{"n_layer": 14, "d_model": 160, "n_head": 5, "n_kv_head": 1, "head_dim": 32, "d_mlp": 448, "vocab_size": 8192, "activation": "swiglu", "norm": "rmsnorm", "norm_place": "pre", "norm_eps": 1e-05, "positions": "rope", "rope_base": 10000.0, "rope_fraction": 1.0, "qk_norm": false, "attn_scale": 0.177, "bias": "qkv", "tie_embeddings": true, "parallel_block": false, "init": "normal", "init_std_qkv": 0.0395, "init_std_o": 0.0395, "init_std_up": 0.0395, "init_std_down": 0.0395, "optimizer": "muon", "lr": 0.00483, "lr_mult_qkv": 0.5, "lr_mult_o": 1.37, "beta1": 0.95, "lr_head": 0.00621, "grad_clip": 0.5, "warmup_steps": 200, "schedule": "wsd", "decay_fraction": 1.0, "decay_shape": "linear", "final_lr_fraction": 0.1, "batch_tokens": 16384, "seq_len": 256, "doc_mask": true, "train_tokens": 147400000, "steps": 8997, "dataset": "wikipedia_en"}
MLP neurons of a small language model. Each row is named by its layer, matrix (gate and up: input weights) and neuron, and shows model dimensions 0-63. Each number is 50 + 10 x the weight over its row's rms, rounded and kept within 0 to 99. A neuron's up and down rows have the sign that makes its largest values positive.
Before each neuron's rows, "fires in" lists the words (lower case) most often at its 100 highest values on Wikipedia text that the model never trained on.

fires in: "was", "became", "as", "been", "named"
L10.gate73:64 60 48 48 61 43 53 47 49 57 38 50 43 61 36 60 49 57 50 52 35 38 50 49 55 57 44 61 35 47 49 38 39 69 59 40 46 30 28 57 61 51 53 54 48 50 55 33 45 63 42 60 59 55 64 57 50 45 45 46 53 30 72 29
L10.up73:45 62 36 51 51 68 42 55 62 47 57 52 44 68 63 36 52 47 71 73 44 50 47 65 58 40 55 69 35 58 65 53 40 65 72 60 44 45 66 44 59 48 61 38 38 42 46 49 55 62 47 57 53 49 51 47 29 60 48 58 24 46 62 52

fires in: "would", "can", "could", "to", "not", "couldn"
L11.gate219:39 40 63 59 64 47 44 59 62 58 37 52 44 47 37 61 71 61 56 70 50 39 69 43 58 41 42 50 44 54 55 62 44 57 49 56 33 46 48 47 46 58 59 55 63 51 61 53 47 63 45 42 48 52 49 30 55 31 59 54 50 50 53 58
L11.up219:28 47 47 55 43 50 60 45 48 66 47 49 56 63 62 47 48 43 63 42 73 44 44 34 71 61 43 34 53 52 77 49 56 53 63 43 46 44 45 55 55 49 64 32 38 74 44 44 41 47 52 45 40 59 47 48 52 45 49 62 48 54 65 77

fires in: "to", "at", "for", "by"
L10.gate198:53 60 62 44 47 55 37 48 51 50 50 57 49 61 35 56 41 63 37 52 62 65 50 49 49 56 58 45 54 64 52 35 63 51 48 52 35 49 63 56 62 56 52 52 34 67 50 54 33 54 35 59 52 49 46 36 42 34 47 49 62 74 48 57
L10.up198:35 54 46 49 54 54 51 43 60 34 69 60 63 25 33 51 53 64 52 47 52 46 48 48 63 66 42 49 43 62 51 89 50 28 49 42 36 44 58 51 42 50 62 58 54 54 53 49 52 61 46 49 61 61 66 41 59 73 45 47 38 62 49 61

fires in: "to", "as", "be", "it"
L9.gate227:41 53 44 54 56 57 53 62 44 62 55 64 63 46 48 57 64 56 33 36 49 62 53 51 18 66 44 52 51 42 60 35 45 34 39 44 43 32 49 42 65 69 68 50 46 44 61 54 54 55 38 52 55 45 56 33 29 37 35 52 66 40 57 47
L9.up227:37 60 66 48 51 68 48 59 46 66 42 50 50 62 59 57 48 67 51 57 64 46 51 59 49 45 43 53 54 64 66 59 45 32 54 66 43 50 57 49 53 66 68 54 51 49 65 76 54 73 39 48 64 60 55 52 55 34 47 41 35 58 59 54

fires in: "in", "a", "an", "inhabitants"
L8.gate27:35 30 72 63 55 47 38 60 36 61 35 39 50 55 40 45 51 54 33 48 47 46 26 41 54 42 66 55 44 60 57 47 51 40 49 59 47 35 51 35 67 44 65 41 41 62 29 39 49 67 38 41 55 51 42 55 47 42 48 35 54 45 55 55
L8.up27:35 56 41 43 45 56 52 51 59 34 28 54 61 50 48 40 32 54 53 29 44 64 51 46 61 67 55 44 42 48 68 53 48 41 45 55 48 47 56 37 53 32 52 33 57 60 20 57 60 54 67 47 66 59 42 55 58 61 49 46 49 54 64 45

fires in: "the"
L8.gate169:56 52 49 39 41 47 61 54 48 52 61 53 54 71 52 28 39 43 78 59 54 71 53 53 39 38 43 64 41 60 43 75 39 54 55 51 35 36 66 64 60 59 65 55 60 59 54 51 39 52 56 63 28 40 36 38 60 41 45 14 44 55 56 63
L8.up169:61 52 71 74 53 53 59 41 50 37 40 44 70 54 54 53 48 43 49 67 66 44 40 38 41 55 44 33 42 39 52 68 33 50 41 44 51 42 57 42 56 43 49 34 62 43 47 49 50 51 58 46 36 61 40 48 47 59 62 38 48 65 52 63

fires in: "the", "and", "to", "of"
L11.gate360:45 71 58 45 54 36 57 39 53 57 34 41 57 47 41 37 47 38 48 47 61 59 46 52 38 61 44 50 52 70 47 59 64 62 29 44 51 66 33 55 50 43 64 46 53 44 41 56 64 61 63 53 59 60 61 40 39 68 63 56 36 55 50 62
L11.up360:70 42 46 39 48 47 42 40 28 60 43 54 67 50 49 24 67 41 53 49 67 63 43 52 48 26 48 45 68 56 41 48 47 51 27 45 52 40 57 63 51 46 52 54 41 34 55 58 36 61 44 41 48 45 49 61 56 47 51 47 33 60 33 56

fires in: "was", "were", "been", "also", "first", "later"
L6.gate298:54 49 61 54 52 44 59 35 59 44 56 54 51 52 67 61 41 46 47 52 56 45 51 59 59 47 39 53 61 42 62 54 42 46 41 69 45 53 51 70 33 65 58 42 47 42 47 53 43 61 25 34 50 40 67 37 67 32 44 38 37 52 34 39
L6.up298:60 63 37 66 42 57 38 45 41 72 58 63 49 45 45 54 54 37 58 58 62 56 64 37 56 60 58 41 57 37 63 53 53 50 26 39 55 47 41 48 53 60 57 46 42 79 42 42 49 44 48 45 64 40 64 53 56 54 46 55 35 35 39 43

fires in: "as", "and", "what", "so", "why"
L6.gate431:53 42 57 49 60 40 55 46 37 60 43 51 61 50 46 70 47 50 55 59 68 35 48 49 54 53 50 43 57 52 55 43 52 39 37 37 33 67 38 57 77 57 51 76 53 50 58 45 58 38 43 45 40 38 49 39 47 62 41 53 66 46 48 24
L6.up431:24 59 49 51 79 53 56 55 54 53 55 58 57 45 22 62 61 61 51 70 62 49 56 46 62 59 34 59 56 50 55 39 54 49 48 63 48 71 50 65 66 45 57 68 65 41 57 36 62 58 61 53 40 47 57 39 38 57 54 55 55 45 42 50

fires in: "to", "after", "of"
L10.gate294:47 52 34 61 53 51 37 41 70 59 53 47 37 64 51 52 62 54 58 41 31 76 59 56 68 57 58 50 59 54 43 48 60 39 29 47 45 48 44 56 64 48 50 48 50 32 76 61 57 52 39 42 59 68 44 38 62 54 42 56 53 49 65 47
L10.up294:40 49 39 41 68 61 47 56 61 62 67 59 51 48 47 53 52 49 53 50 50 53 53 44 37 56 41 55 45 38 80 63 56 56 45 39 47 59 50 65 41 67 50 58 54 57 57 47 52 57 52 33 43 57 67 47 24 49 67 49 49 39 50 51

fires in: "his", "of", "the", "that"
L6.gate184:50 51 53 54 37 44 59 43 61 40 59 53 51 51 43 52 35 48 59 39 48 52 55 41 52 56 49 64 53 75 46 53 36 67 43 72 68 63 50 54 63 46 51 50 58 59 71 39 48 49 62 58 38 61 53 28 56 56 59 41 50 58 34 58
L6.up184:51 41 58 52 51 38 55 50 53 67 65 44 48 56 45 44 48 52 57 48 48 50 46 55 41 54 49 51 59 62 42 71 48 41 58 55 38 32 65 64 50 42 45 47 50 72 47 55 47 56 39 54 49 61 39 49 54 32 51 50 45 58 52 50

fires in: "in", "million"
L10.gate289:30 49 34 64 59 62 49 56 54 41 24 53 50 42 68 50 45 51 38 55 67 42 48 54 52 52 65 44 51 47 42 59 61 45 54 52 55 49 55 60 42 51 63 50 55 42 72 52 49 57 58 39 42 61 50 39 49 49 38 51 44 46 52 49
L10.up289:48 45 30 44 32 57 46 48 69 43 46 48 47 46 54 50 43 47 36 51 40 49 56 34 61 60 64 65 54 57 62 72 70 39 65 52 50 62 66 30 48 55 60 44 63 64 52 48 34 32 63 66 52 53 58 51 64 81 46 60 64 50 60 37

fires in: "as", "0"
L11.gate176:54 51 69 44 58 63 42 46 48 41 38 47 65 51 46 37 69 43 55 70 49 43 58 57 56 49 52 41 52 60 66 62 50 59 33 62 38 44 53 55 51 62 53 36 51 41 46 54 58 65 58 42 56 43 63 70 34 46 55 37 55 57 33 56
L11.up176:55 56 42 42 56 57 50 46 54 54 35 30 46 55 53 61 48 67 36 57 65 45 46 61 71 42 26 46 54 50 43 48 45 51 44 32 41 56 48 61 62 24 52 42 28 48 42 51 58 43 37 63 55 44 46 55 38 57 50 46 50 60 54 46

fires in: "on", "at", "for", "from"
L9.gate386:55 44 65 45 56 55 43 43 41 37 42 50 63 49 32 54 49 73 35 48 52 48 62 42 44 45 56 42 49 49 48 52 53 47 37 61 49 51 47 55 54 51 78 65 61 60 35 57 40 40 40 40 33 51 35 45 63 45 53 63 61 54 45 50
L9.up386:35 60 50 36 46 65 56 48 59 34 68 54 44 54 58 48 51 65 56 61 44 54 53 50 63 55 39 51 36 48 57 46 38 28 72 46 54 51 40 46 49 66 51 41 49 41 36 58 45 39 55 58 48 55 30 50 60 65 40 65 51 71 48 41

fires in: "the", "and", "last", "only", "first"
L9.gate94:52 59 50 50 48 47 63 56 38 32 59 57 32 56 45 64 40 38 48 62 45 51 45 52 42 34 42 67 57 51 44 59 60 53 42 38 45 44 43 51 67 60 63 56 47 67 45 50 51 66 44 53 35 42 51 51 44 56 47 32 43 59 35 35
L9.up94:56 60 40 56 47 66 62 37 55 53 62 57 56 67 28 65 54 51 34 49 59 55 51 67 46 40 50 58 46 52 74 53 51 59 43 43 62 54 64 56 74 62 48 58 54 57 66 50 49 48 50 53 47 40 41 66 45 47 64 47 44 41 41 27

fires in: "of", "to", "about", "around", "approximately", "and"
L8.gate262:42 61 46 46 45 35 54 44 59 50 37 39 67 57 35 46 38 40 35 49 31 50 48 54 42 50 31 53 65 48 51 60 40 48 60 38 47 40 50 61 46 74 51 40 61 39 47 52 31 45 51 62 40 42 53 33 42 54 58 39 29 61 47 42
L8.up262:54 55 45 36 46 65 56 70 25 44 43 63 60 58 57 69 61 51 45 40 72 58 68 61 39 40 50 65 57 57 58 56 42 45 38 61 49 62 75 43 53 43 65 50 48 60 58 51 46 57 53 65 41 62 43 50 38 47 43 39 64 51 55 65

fires in: "an", "a", "on", "to", "in"
L9.gate41:35 39 54 58 45 50 63 59 66 47 30 57 58 44 59 53 67 59 36 58 49 49 42 44 53 54 52 34 59 56 41 46 32 40 43 55 64 69 56 52 77 45 56 65 60 61 52 56 44 60 45 68 45 62 36 40 81 67 43 39 56 40 64 59
L9.up41:41 53 63 44 71 44 59 50 61 42 40 48 51 40 51 82 48 40 31 38 41 52 47 46 44 55 53 54 55 60 25 51 41 44 41 37 59 53 69 48 48 47 54 51 35 57 57 48 54 47 49 76 52 44 41 51 55 59 56 36 49 48 50 70

fires in: "on", "from", "in", "at", "near"
L6.gate230:44 39 52 48 59 43 42 65 58 56 46 52 49 68 44 53 50 73 51 53 41 61 42 39 55 52 56 36 57 56 34 69 51 60 66 51 49 72 42 41 44 76 61 62 46 57 40 61 41 38 51 52 29 56 43 56 64 50 50 35 36 39 57 44
L6.up230:63 46 54 55 48 44 52 47 45 46 58 72 43 47 75 46 47 45 53 38 47 45 48 40 50 72 60 60 64 44 51 67 60 59 34 49 40 55 63 50 38 30 45 51 50 57 49 53 46 48 67 72 42 33 59 50 36 47 49 67 36 43 52 45

fires in: "as", "appointed", "named", "becoming", "and"
L9.gate207:46 48 42 49 50 55 40 47 50 52 49 62 49 38 40 69 54 40 41 51 63 38 50 51 37 42 54 55 48 60 53 43 53 59 68 40 50 38 37 43 40 64 43 57 53 51 67 60 54 40 43 46 64 45 42 60 60 73 42 34 53 60 37 39
L9.up207:51 58 44 50 47 54 53 44 54 60 60 45 36 66 54 68 53 64 69 70 43 61 65 55 40 48 57 70 54 54 62 39 53 60 43 55 53 51 52 35 49 36 61 57 36 45 56 50 51 52 53 52 62 48 54 48 45 69 59 55 58 67 42 35

fires in: "to"
L4.gate142:35 69 52 51 49 37 49 60 60 47 59 49 51 39 42 61 54 59 61 67 37 49 51 55 44 38 50 39 60 55 61 59 36 37 43 53 59 45 40 38 51 66 44 48 41 35 52 58 44 47 44 51 65 61 43 44 54 48 47 60 44 57 53 50
L4.up142:41 50 32 46 57 42 49 48 48 55 37 62 54 69 53 46 64 55 54 46 71 46 59 40 63 63 49 57 62 47 59 56 53 58 39 32 44 45 56 55 50 39 51 62 51 53 61 56 55 49 62 45 41 45 44 25 36 46 62 36 57 36 55 67

fires in: "as", "been", "also"
L8.gate356:54 48 55 56 64 43 52 55 62 55 33 52 42 51 34 47 53 64 44 51 39 59 45 47 40 53 54 62 63 58 51 40 47 38 49 72 36 51 47 40 55 66 46 41 54 47 64 46 57 55 35 41 54 46 50 52 45 50 60 37 50 46 29 46
L8.up356:51 63 35 54 38 45 44 65 59 57 49 55 44 56 55 65 75 58 46 49 51 37 49 55 42 48 37 44 70 50 56 52 55 59 58 54 58 58 57 55 56 73 42 33 29 40 36 46 37 44 40 58 55 44 52 58 59 67 45 43 34 55 55 34